{"hidden_size": 224, "intermediate_size": 640, "optimizer": "muon_variant", "max_grad_norm": 2.0, "schedule": "wsd", "decay_fraction": 0.633, "max_seq_len": 512, "train_tokens": 460100000}
MLP neurons of a small language model. Each row is named by its layer, matrix (up: input weights) and neuron, and shows model dimensions 0-191. Each number is 128 + 24 x the weight over its row's rms, rounded and kept within 0 to 255. Numbers have three digits each.
Before each neuron's rows is what it responds to, as a language model described it from the Wikipedia text at the highest values.

Responds to: Words just before a number, quantity or that-clause in factual prose, such as "average" weight, "more" than, "estimated" $1.1 billion, pointed "out" that.
L16.up103:107132120103114101152114122087093124104135120153117124099125093117166152136135099139107121132168107134111124122131128147138131133107150146123130121116154108144181159145097130097106133152120114114114124156163114089123138131117198173179114104136141112099118154095144080096123111104161151127162156158125133112111120153138117111118128132084133131160138167151098168162147068109129110099130119127124139153083144083162117127096125164149112122125168137102134112130123114171098155130096128093110116078177149163151113134087132086130125103160120092136119158149091104102126131106117101113

Responds to: Final digits of numbers, mostly after a decimal point or mid-year (108.7 mi, 14.5 cm, 1846), plus the pronoun he after where or and.
L16.up296:148098076131143114129160125092105160115125116130144177127112132191136131133105164078128092118053107131156121135145128136105142144169107125127136130150116139119141106150095118104152138124089135124153141121102153102109108142113109094140168120123130168117160130127142126111107110150137144144114146121100150153138124163105145105137152108178106110157145143142154088098145143101137123180103109121147108164148151120157111142109088089099092129127134137140113113095135127139094167173160085141123123141122128145092118093156094105127126136133111102117174146082145134110118090076105125132

Responds to: Opening pieces of abstract nouns or evaluative adjectives after an article, preposition or adjective, mostly in reception or outcome prose, e.g. positive (reviews), app(reciation), percent(age), conf(usion).
L18.up347:143140121162107118138162132116114153107112104092123093110131162168177121132108095122141174106117085110129107123134153124127117143110135124129170108140154170115160099130185117139105147116140099139124159126127121147119124150092121133152111129120090159145104137077161083107122139133131144089127162104126156132141171153139118133154108139095133119124137121102157170147129105106149092112110094163131168168138118100106140142139093121146128112074158172122129111130087121151112148140175138099096137143133138140119144143097098091144131061126136110096130152173103156159138110134162129069

Responds to: Later word pieces that finish a person's or group's name, often a subject already mentioned in narratives or tables (Horse-y, Fo-ster, Gome-z), plus referents like band, player, them.
L16.up113:083121109145124167102129145145137110072098113131128073150127119180115164125132118127166112151126058099141123115124128096092115154114108131155140180156133163133189143168167144120140150125134131134105186136134133187146103089074109110115131157145103097098143116151105116147145129113145130120166116089148082072151116141127128094133124114110104146107112117162100139116153148121188120108125126135173130110121140118154095135103121137099107114106112124120083121135152168153137131130121113145112109093143119100110112116069155153146141119139113103109139122181146119170132152179127113126

Responds to: Occupation or role nouns placed just before a person's name, such as actor, cellist, footballer, manager, plus table pipes preceding player names.
L18.up424:113103087123134158153142174121110142107158094110158139129199113165175134141146161154121106146132115150172127084114096107145140140113167098142132123121117131139142124133123129108152169145136138123146130106146123138164123126129117133107134113114126122124159102168138129121110158119118112180129158077144129127130141111135188126153129164149145142144138128085101090182082099108142123129127128193132106120131114097144092138158080138106137159128129159163107163136139082163089147106149142061123143135110121138113105139094110153140112107111110088166114120125117128128165136121126131115

Responds to: Opening word pieces of multi-token words, often capitalized at sentence or heading starts, as in Pre-lim, Ret-rospective, en-visions, Public.
L17.up525:127116117159134155102129148067112059181153139130124106106134162132159124111129137113154109122141131133078158097180148104081093168152133153135131117092178122202131103095142080105110112138096126164125125085144137118109129098095149114130148134136143117145095135124171125135157111121148143152081132105137165122114163142159159141159117128120094097088135121139131112098137129113126143111146127150132148154122137107127110121140137167116056116099168176133084122095108096112113141134146138115092132148111161149127132101105130133137123105147122095085094146144127125164127135180118153126

Responds to: Final word piece of a multi-token word, mostly personal or place names mid-sentence (Vidy-a, Saudra-is, Kéréko-u), sometimes ordinary words (reported-ly).
L18.up536:102139146176146161138107134151160105145162078088112126113157171150129152132127123106098116131106111134124119107134112124135091124134124119122137127115054119116135122082173142131088150172114110134138115149114130134184105131145149142156131151108120132160114145162111108131092141135121136092128106137129149139166105136078122136056112114117102123123154153120127111129114124141136080121130069098169133147123154139157120119120149133126095077120114095103163105178188105166126111132184135129146104168126121153141152143132105142157143105148071132131142151129160152183142134120153087127

Responds to: Tokens right before a person's name is expected: table separators after a party or country cell in election and sports results, or role words like historian, wife, father.
L17.up155:122115140128130092170157133123164143106120100131153143141167087155104128147122128180113168101123121109125145125127104139143145127135122138153166127086119160105096158127084129148149171115119124079185143134075121134141126110114076160126128153100075108107151125134108125105131131113131163112118081146112100113125110136118140130172165134125159134085126117135107171131104073119139099136074134163114113140133121110174149111155102100109166173160139166124122124084106092127094154178105115128089180155122116083125089140085178169143147088110162108126137120115143125134123140138133127102

Responds to: Final token of occupation or role nouns describing people, often after a nationality or name in bios and lists, such as attorney, soldier, physicist, footballer, son; also commas after names.
L16.up186:123132119140149137152144140097140117142114106124104105139142070207122142138158160153113128137130144111068114118117109142130083125146169134151127108124155148078119133152099180108158115125100165077126137138107137112131153104123118171097127150122144126152125124170142092149155080105097155160137111115170105087137096103164160160171138119104125126139143151101130137137141121122119134126158142174123092161141138077150160098143147128093153139135106138117128127126113114152100074187140137078142183142124107191156116106122123144098154082109118095118136134133142141125139112119135123097

Responds to: Final piece of a multi-token proper name already mentioned in the text, e.g. Hellmu-th, Fo-ster, Jenn-i, often followed by 's or a verb.
L17.up360:109105117134128168116159166136130150117139113155125129098167096127104161116147145140139096140118133104109102139129113113096124128137138073125164178127087149118092096152153173145126078131120094161099146156146115143136109111102132129107072136120122126080113094110121111115133112141164134106124091131148099142096125120104125123114081167153134122096133176140087128130100176123172091127123144110168111133137178185130139120158126138119130158105111122129173128088144150144108125089122111147142145143126127101088149095102182149136116117093117090169109125109140142157130154149134163108

Responds to: The final token inside a short parenthetical just before its closing bracket, such as years (born 1990), abbreviations (unc.), and codes (NED).
L18.up47:132118137116115101132135132146157146098142157112107124114126133157170140106129107094145134111130134117121096145149173121103166151083124133147144095150141123118090143119102105131092159117148104169128179151156150123110072181107132121085135133121132113110129077103158145141123142104093118087136149133140101102139142181131126082135143126097095101129143138132083132105121133128063148135137114147124151176107111126124118101141126130084138128090128100126129171059108158098122119158128082155141159138128167137137117141143127116139122165133066143122119195100074144119150112123114124137